MLP neurons of a small language model. Each row is named by its layer, matrix (up: input weights) and neuron, and shows model dimensions 16-143. Each number is 50 + 10 x the weight over its row's rms, rounded and kept within 0 to 99.
After each neuron's rows, "fires on" lists the tokens most often at its 100 highest values on Wikipedia text that the model never trained on.

L7.up71:44 44 39 47 45 43 36 42 60 27 51 62 66 71 53 47 63 50 42 58 49 62 44 54 43 55 41 65 54 64 54 43 54 45 59 44 49 54 62 49 62 47 54 42 28 52 55 38 48 32 58 66 59 48 50 43 43 56 55 53 48 50 58 49 61 57 55 53 60 65 50 34 64 50 46 61 56 56 54 51 63 45 43 31 61 63 56 51 47 28 48 51 55 66 69 49 48 47 47 73 71 66 46 34 30 67 34 53 55 45 49 62 60 49 39 37 37 37 50 46 49 72 40 55 44 40 42 48
fires on: " "

L2.up342:48 73 37 55 69 39 41 73 50 34 55 40 68 70 49 47 50 66 26 56 57 49 52 54 41 54 53 56 51 25 49 49 26 61 53 50 60 45 50 35 51 34 55 49 33 35 55 30 46 51 52 55 59 57 55 49 55 44 61 54 47 35 68 32 51 46 55 45 59 52 32 70 44 62 42 38 37 43 70 42 47 58 61 38 60 45 50 45 38 46 48 50 57 33 47 57 63 54 44 66 41 46 44 49 73 40 41 42 45 43 57 45 42 44 68 63 50 39 50 57 44 39 54 47 56 59 49 49
fires on: "0", " not", "9", " later", "8", " also"

L2.up453:46 45 58 30 49 56 59 54 48 32 58 58 49 63 47 47 34 42 54 52 52 45 59 34 46 35 62 70 43 58 64 68 41 35 50 51 52 43 46 41 39 64 41 34 52 23 53 57 39 53 33 51 45 27 55 42 58 46 48 49 54 70 51 50 35 48 57 65 43 55 43 48 56 55 63 50 53 43 47 46 61 47 39 36 49 52 62 43 62 59 32 51 59 41 46 43 51 50 37 54 45 19 54 61 52 65 42 34 60 41 57 48 72 40 39 53 49 24 63 56 60 52 52 45 72 52 55 33
fires on: " he", "Career", "he", "He", "shi", " Fe"

L2.up91:37 70 40 44 54 50 32 39 51 57 44 50 47 37 52 54 61 45 21 50 51 67 42 48 45 52 53 52 50 60 50 43 52 67 59 35 36 51 40 76 41 46 62 45 23 49 53 47 42 51 39 51 39 56 48 53 56 37 33 63 41 41 67 48 52 58 48 56 45 66 57 43 51 48 33 35 60 52 53 40 51 65 70 52 50 46 40 36 50 46 53 47 67 34 69 44 77 50 70 43 57 46 55 50 59 46 56 53 67 54 54 62 22 55 59 55 46 44 48 56 46 56 38 35 64 61 45 48
fires on: " |", " October", " February", ")", "\")", " "

L4.up570:68 40 39 47 35 57 43 72 46 49 53 55 53 40 70 55 31 44 47 40 55 63 67 47 46 61 48 40 53 59 62 63 61 75 26 47 36 62 48 46 43 34 59 59 53 32 53 41 59 70 48 59 51 61 45 52 58 67 54 51 58 70 35 46 51 40 48 38 56 57 39 56 57 54 43 52 36 62 56 51 61 54 49 31 65 56 46 42 30 42 39 48 38 62 53 39 42 79 44 58 41 49 47 50 51 47 54 49 42 51 53 56 61 30 43 33 44 45 47 35 60 44 47 40 42 37 53 48
fires on: ",", "-", "in", "lap", "ash", " office"

L4.up316:58 32 42 49 47 52 46 48 53 54 49 31 69 58 41 48 45 39 60 54 50 60 57 43 22 48 46 51 45 46 65 46 39 65 44 50 69 26 34 68 58 46 63 45 38 48 53 55 50 57 57 41 57 39 46 42 76 52 43 54 38 30 49 36 53 53 62 48 30 53 55 59 68 50 39 52 48 62 60 42 42 54 47 74 33 53 47 34 44 54 50 58 47 47 36 46 41 46 65 48 48 57 54 57 48 41 46 49 39 52 62 51 33 69 34 33 58 41 50 67 46 41 38 54 44 33 52 58
fires on: "8", "0", "is", "ch", "on"

L2.up611:40 54 27 41 52 56 51 50 58 61 26 51 57 52 55 54 51 41 52 38 38 25 47 51 67 48 50 40 55 45 60 72 65 54 63 38 45 49 45 40 40 41 48 43 69 57 68 38 59 51 46 45 56 53 51 44 47 41 37 26 51 54 58 48 59 43 29 50 47 60 51 61 51 44 59 39 59 47 50 44 62 42 54 46 44 75 57 72 42 47 50 52 41 53 47 55 38 44 61 52 44 37 47 48 56 24 63 54 66 58 50 69 45 51 48 41 62 44 49 53 65 48 59 65 41 66 65 53
fires on: " Ra", " Ka", "sta", "dha", " Ta", " Super"

L7.up360:40 79 58 38 72 48 47 54 55 54 45 51 39 43 57 53 38 42 49 47 44 39 44 65 57 43 53 47 40 31 62 48 51 51 61 47 44 39 37 42 64 52 58 46 61 43 57 40 58 32 63 78 62 65 37 48 60 52 39 52 59 57 45 55 44 60 58 52 75 67 48 44 56 61 46 55 57 36 64 52 56 56 55 54 56 49 29 50 68 48 50 43 37 50 42 43 61 45 58 52 45 54 49 58 49 58 69 22 63 46 52 44 48 66 44 46 52 52 44 50 69 44 54 49 42 45 39 49
fires on: " Em", "em", "s", "im", "ab", "ci"

L7.up354:49 49 60 53 79 58 63 56 51 51 53 53 66 53 62 58 27 51 39 43 44 40 42 67 61 49 48 62 40 49 39 77 41 31 61 44 44 75 63 43 61 51 35 67 43 51 42 59 65 50 38 52 50 43 46 53 44 71 58 36 59 54 43 27 41 55 60 47 67 52 63 32 61 59 59 61 61 35 50 45 50 47 45 40 60 61 43 54 49 43 54 58 40 45 43 54 63 51 62 54 26 50 39 43 31 51 43 37 36 47 52 35 57 49 54 57 50 69 69 53 53 53 59 62 47 42 51 44
fires on: " and", "0", "ly", ",", " with", " very"

L4.up424:44 28 61 45 43 71 47 58 65 43 45 48 42 39 44 61 34 38 54 50 72 41 39 42 57 43 63 48 55 55 41 51 57 43 53 55 55 54 48 45 51 61 48 45 57 48 76 45 53 47 60 39 54 56 53 63 50 48 70 43 53 52 59 25 53 51 52 37 36 74 66 36 57 52 54 58 45 49 53 51 50 47 42 51 45 58 56 59 58 51 56 50 52 38 58 43 54 57 53 55 23 49 35 41 50 42 08 47 55 45 39 66 48 48 61 61 37 47 64 47 37 44 41 46 45 57 64 32
fires on: "\"", "s", ".", "w", "mit", "cu"

L4.up270:57 53 50 48 57 62 52 77 50 51 43 51 42 56 52 50 37 63 40 56 56 51 50 39 61 39 55 39 55 47 34 54 34 50 60 35 45 35 46 59 57 49 45 49 63 38 54 50 53 38 52 68 54 49 37 38 65 40 67 59 62 50 49 52 63 29 51 34 50 50 43 42 36 72 58 58 42 57 43 44 46 51 47 46 54 58 65 48 44 53 66 44 42 47 57 47 52 52 71 50 46 44 61 62 53 70 49 43 62 50 43 61 50 65 59 44 43 44 30 55 53 47 57 59 51 35 55 48
fires on: "g", " of", " Sim", "im", " on"

L4.up439:47 59 56 68 67 71 49 56 75 66 51 46 46 66 41 52 55 49 45 40 39 61 45 39 47 40 58 40 42 38 65 53 54 64 52 48 65 64 53 41 34 41 53 62 39 51 30 66 51 54 56 34 63 53 49 48 63 44 35 44 51 48 40 59 39 67 47 57 48 38 42 49 59 40 38 69 52 45 28 39 48 55 44 45 37 50 29 53 40 46 49 41 52 53 45 53 46 51 71 61 49 42 45 54 50 35 44 66 60 50 30 51 60 65 80 46 48 39 53 44 56 48 54 47 53 66 36 48
fires on: ":", "o", " October"

L2.up128:44 58 41 34 39 52 26 71 35 45 49 40 55 52 64 33 68 31 44 54 46 60 46 42 49 53 38 55 47 67 49 65 48 57 52 46 56 50 42 60 62 45 50 59 57 54 47 70 35 33 60 46 36 52 49 40 63 51 55 63 38 38 53 45 43 51 51 60 35 42 42 49 60 55 38 33 29 40 48 48 53 49 34 64 60 45 48 42 47 53 61 61 59 38 37 52 46 56 37 53 37 30 65 50 71 37 57 42 45 43 36 51 57 61 44 23 54 49 31 48 38 60 45 52 47 50 29 43
fires on: "==", " ==", "g", " mm", "fo", " Ver"

L4.up252:56 44 55 82 56 41 51 42 69 52 67 41 63 48 55 32 54 49 59 37 50 61 49 45 63 49 71 56 63 37 66 55 52 43 48 49 52 38 44 61 60 55 42 48 37 40 56 53 55 42 51 60 61 55 51 55 37 55 35 45 42 50 37 40 54 40 54 73 45 39 61 51 38 39 63 60 63 48 45 45 56 39 42 49 48 68 47 75 54 49 50 39 59 63 46 58 51 56 60 37 54 62 58 42 61 50 48 49 51 52 27 47 53 31 61 44 56 46 54 49 55 55 57 48 37 48 66 59
fires on: " by", ":", "ed", " place", "y", " There"

L2.up151:62 50 54 46 58 52 57 49 66 47 35 62 48 41 52 44 44 57 54 43 56 40 65 48 59 37 49 61 41 72 55 63 63 49 44 54 51 46 51 47 43 39 37 46 56 38 45 50 51 66 42 90 54 52 59 33 45 53 42 48 56 49 37 46 33 45 42 42 57 54 54 50 42 44 72 61 48 50 66 38 38 63 27 53 51 46 42 70 52 51 55 49 57 60 39 41 53 48 59 54 57 62 38 33 57 49 31 41 58 60 69 45 51 46 35 49 54 73 54 33 46 57 32 44 49 53 43 51
fires on: "0", " November", "w", " not", "ly"

L2.up537:40 44 41 46 58 56 30 60 51 51 67 47 59 31 45 51 55 59 60 18 49 61 73 66 54 50 51 33 47 38 30 51 45 57 60 52 49 53 60 56 53 58 52 42 40 57 58 56 52 52 55 41 47 45 52 32 72 61 40 59 31 51 65 55 48 66 56 58 41 57 51 39 60 63 39 42 71 49 42 60 55 57 48 63 52 52 52 39 58 62 55 55 57 17 65 50 41 53 50 51 51 44 58 50 41 41 67 44 49 52 59 45 45 46 45 51 55 58 56 46 62 61 52 40 69 46 37 37
fires on: " between", " number", " =="

L7.up393:57 48 50 66 63 29 24 63 56 45 53 37 52 57 44 55 55 27 44 54 55 42 41 41 61 52 38 53 85 48 68 63 52 57 52 38 62 38 53 52 34 52 52 40 56 63 50 58 64 53 65 71 52 66 52 46 33 57 30 52 37 42 60 46 48 43 61 54 47 37 52 42 39 49 51 60 51 32 38 41 55 46 46 61 32 60 70 35 48 50 49 52 46 58 44 52 67 64 59 43 34 50 44 51 43 49 49 58 53 63 37 43 47 62 66 59 58 48 54 56 61 48 44 46 40 38 46 50
fires on: " by", "-", ":", " By", "tri"

L7.up20:46 39 66 71 51 48 43 39 66 59 54 58 38 49 51 48 42 25 45 54 42 36 47 61 53 45 60 55 48 51 59 46 33 45 51 54 63 46 56 39 62 44 36 43 69 55 57 33 49 37 71 38 54 61 40 37 65 34 48 47 48 45 46 36 57 40 43 46 48 44 36 46 49 62 60 42 53 51 57 57 47 59 48 47 67 48 46 51 55 49 57 51 60 31 64 55 60 52 53 47 50 51 41 56 53 47 47 60 47 46 37 36 57 55 74 59 45 54 51 61 65 45 52 36 56 48 57 41
fires on: "s", "0", "°", "9", "im", "er"

L2.up421:54 42 50 44 51 53 37 35 57 60 53 60 55 40 64 45 57 43 46 28 65 54 28 71 32 34 56 45 47 53 48 65 64 58 68 22 43 60 46 56 54 67 46 44 56 57 44 63 60 55 42 55 50 63 65 46 43 62 54 48 40 48 47 61 41 53 55 38 37 54 61 60 48 48 58 37 53 42 43 44 44 52 59 59 41 49 51 61 43 64 59 64 47 52 48 57 59 50 53 53 43 26 61 32 37 47 65 39 54 47 57 60 47 52 36 48 45 54 55 69 65 51 42 48 72 50 60 45
fires on: "im", " So", "so", "op", "pos", " Chris"

L4.up315:62 36 40 61 68 58 54 43 61 48 56 56 58 63 49 77 58 45 36 49 53 49 51 62 35 32 68 60 49 43 63 42 64 60 67 53 38 25 70 46 33 57 55 42 44 64 42 40 72 47 62 52 50 58 48 48 57 42 46 61 50 61 42 46 47 35 56 57 49 57 48 54 49 38 49 62 54 54 45 45 36 56 43 43 48 43 41 51 64 46 49 38 51 29 62 54 55 50 49 51 49 54 53 55 63 74 44 40 46 45 54 57 29 47 53 70 59 49 47 44 51 45 62 53 45 46 46 43
fires on: "en", "et", "e", "ate"

L7.up327:54 46 33 56 44 39 35 39 36 52 40 41 38 44 43 41 49 49 60 46 53 52 59 65 42 46 43 45 58 62 57 57 37 47 66 56 24 53 29 46 68 56 62 59 53 60 40 53 50 49 57 55 45 28 60 60 54 43 33 46 47 54 53 43 54 54 38 68 44 59 60 43 48 46 53 55 51 65 49 44 45 30 51 49 43 62 63 50 58 36 44 74 63 50 38 37 43 48 71 38 28 62 68 52 22 44 49 33 62 49 46 56 45 52 43 42 58 46 53 44 47 55 49 31 49 56 50 58
fires on: "0", " O", "ar", "On", "8", "ed"

L4.up387:56 47 40 48 47 48 55 38 56 49 46 59 44 35 68 41 52 35 40 59 45 53 52 44 57 52 42 55 67 70 70 47 45 57 47 27 50 49 38 60 33 63 40 62 50 54 63 25 57 54 55 58 37 56 46 50 34 39 50 42 49 51 57 57 63 66 48 47 70 42 46 39 53 64 55 54 49 59 41 49 49 46 58 40 53 46 58 54 38 81 78 50 46 52 53 54 80 53 45 49 38 43 55 44 56 47 71 47 59 50 47 50 36 55 72 47 52 39 45 57 54 61 38 60 41 38 50 42
fires on: " |", " born"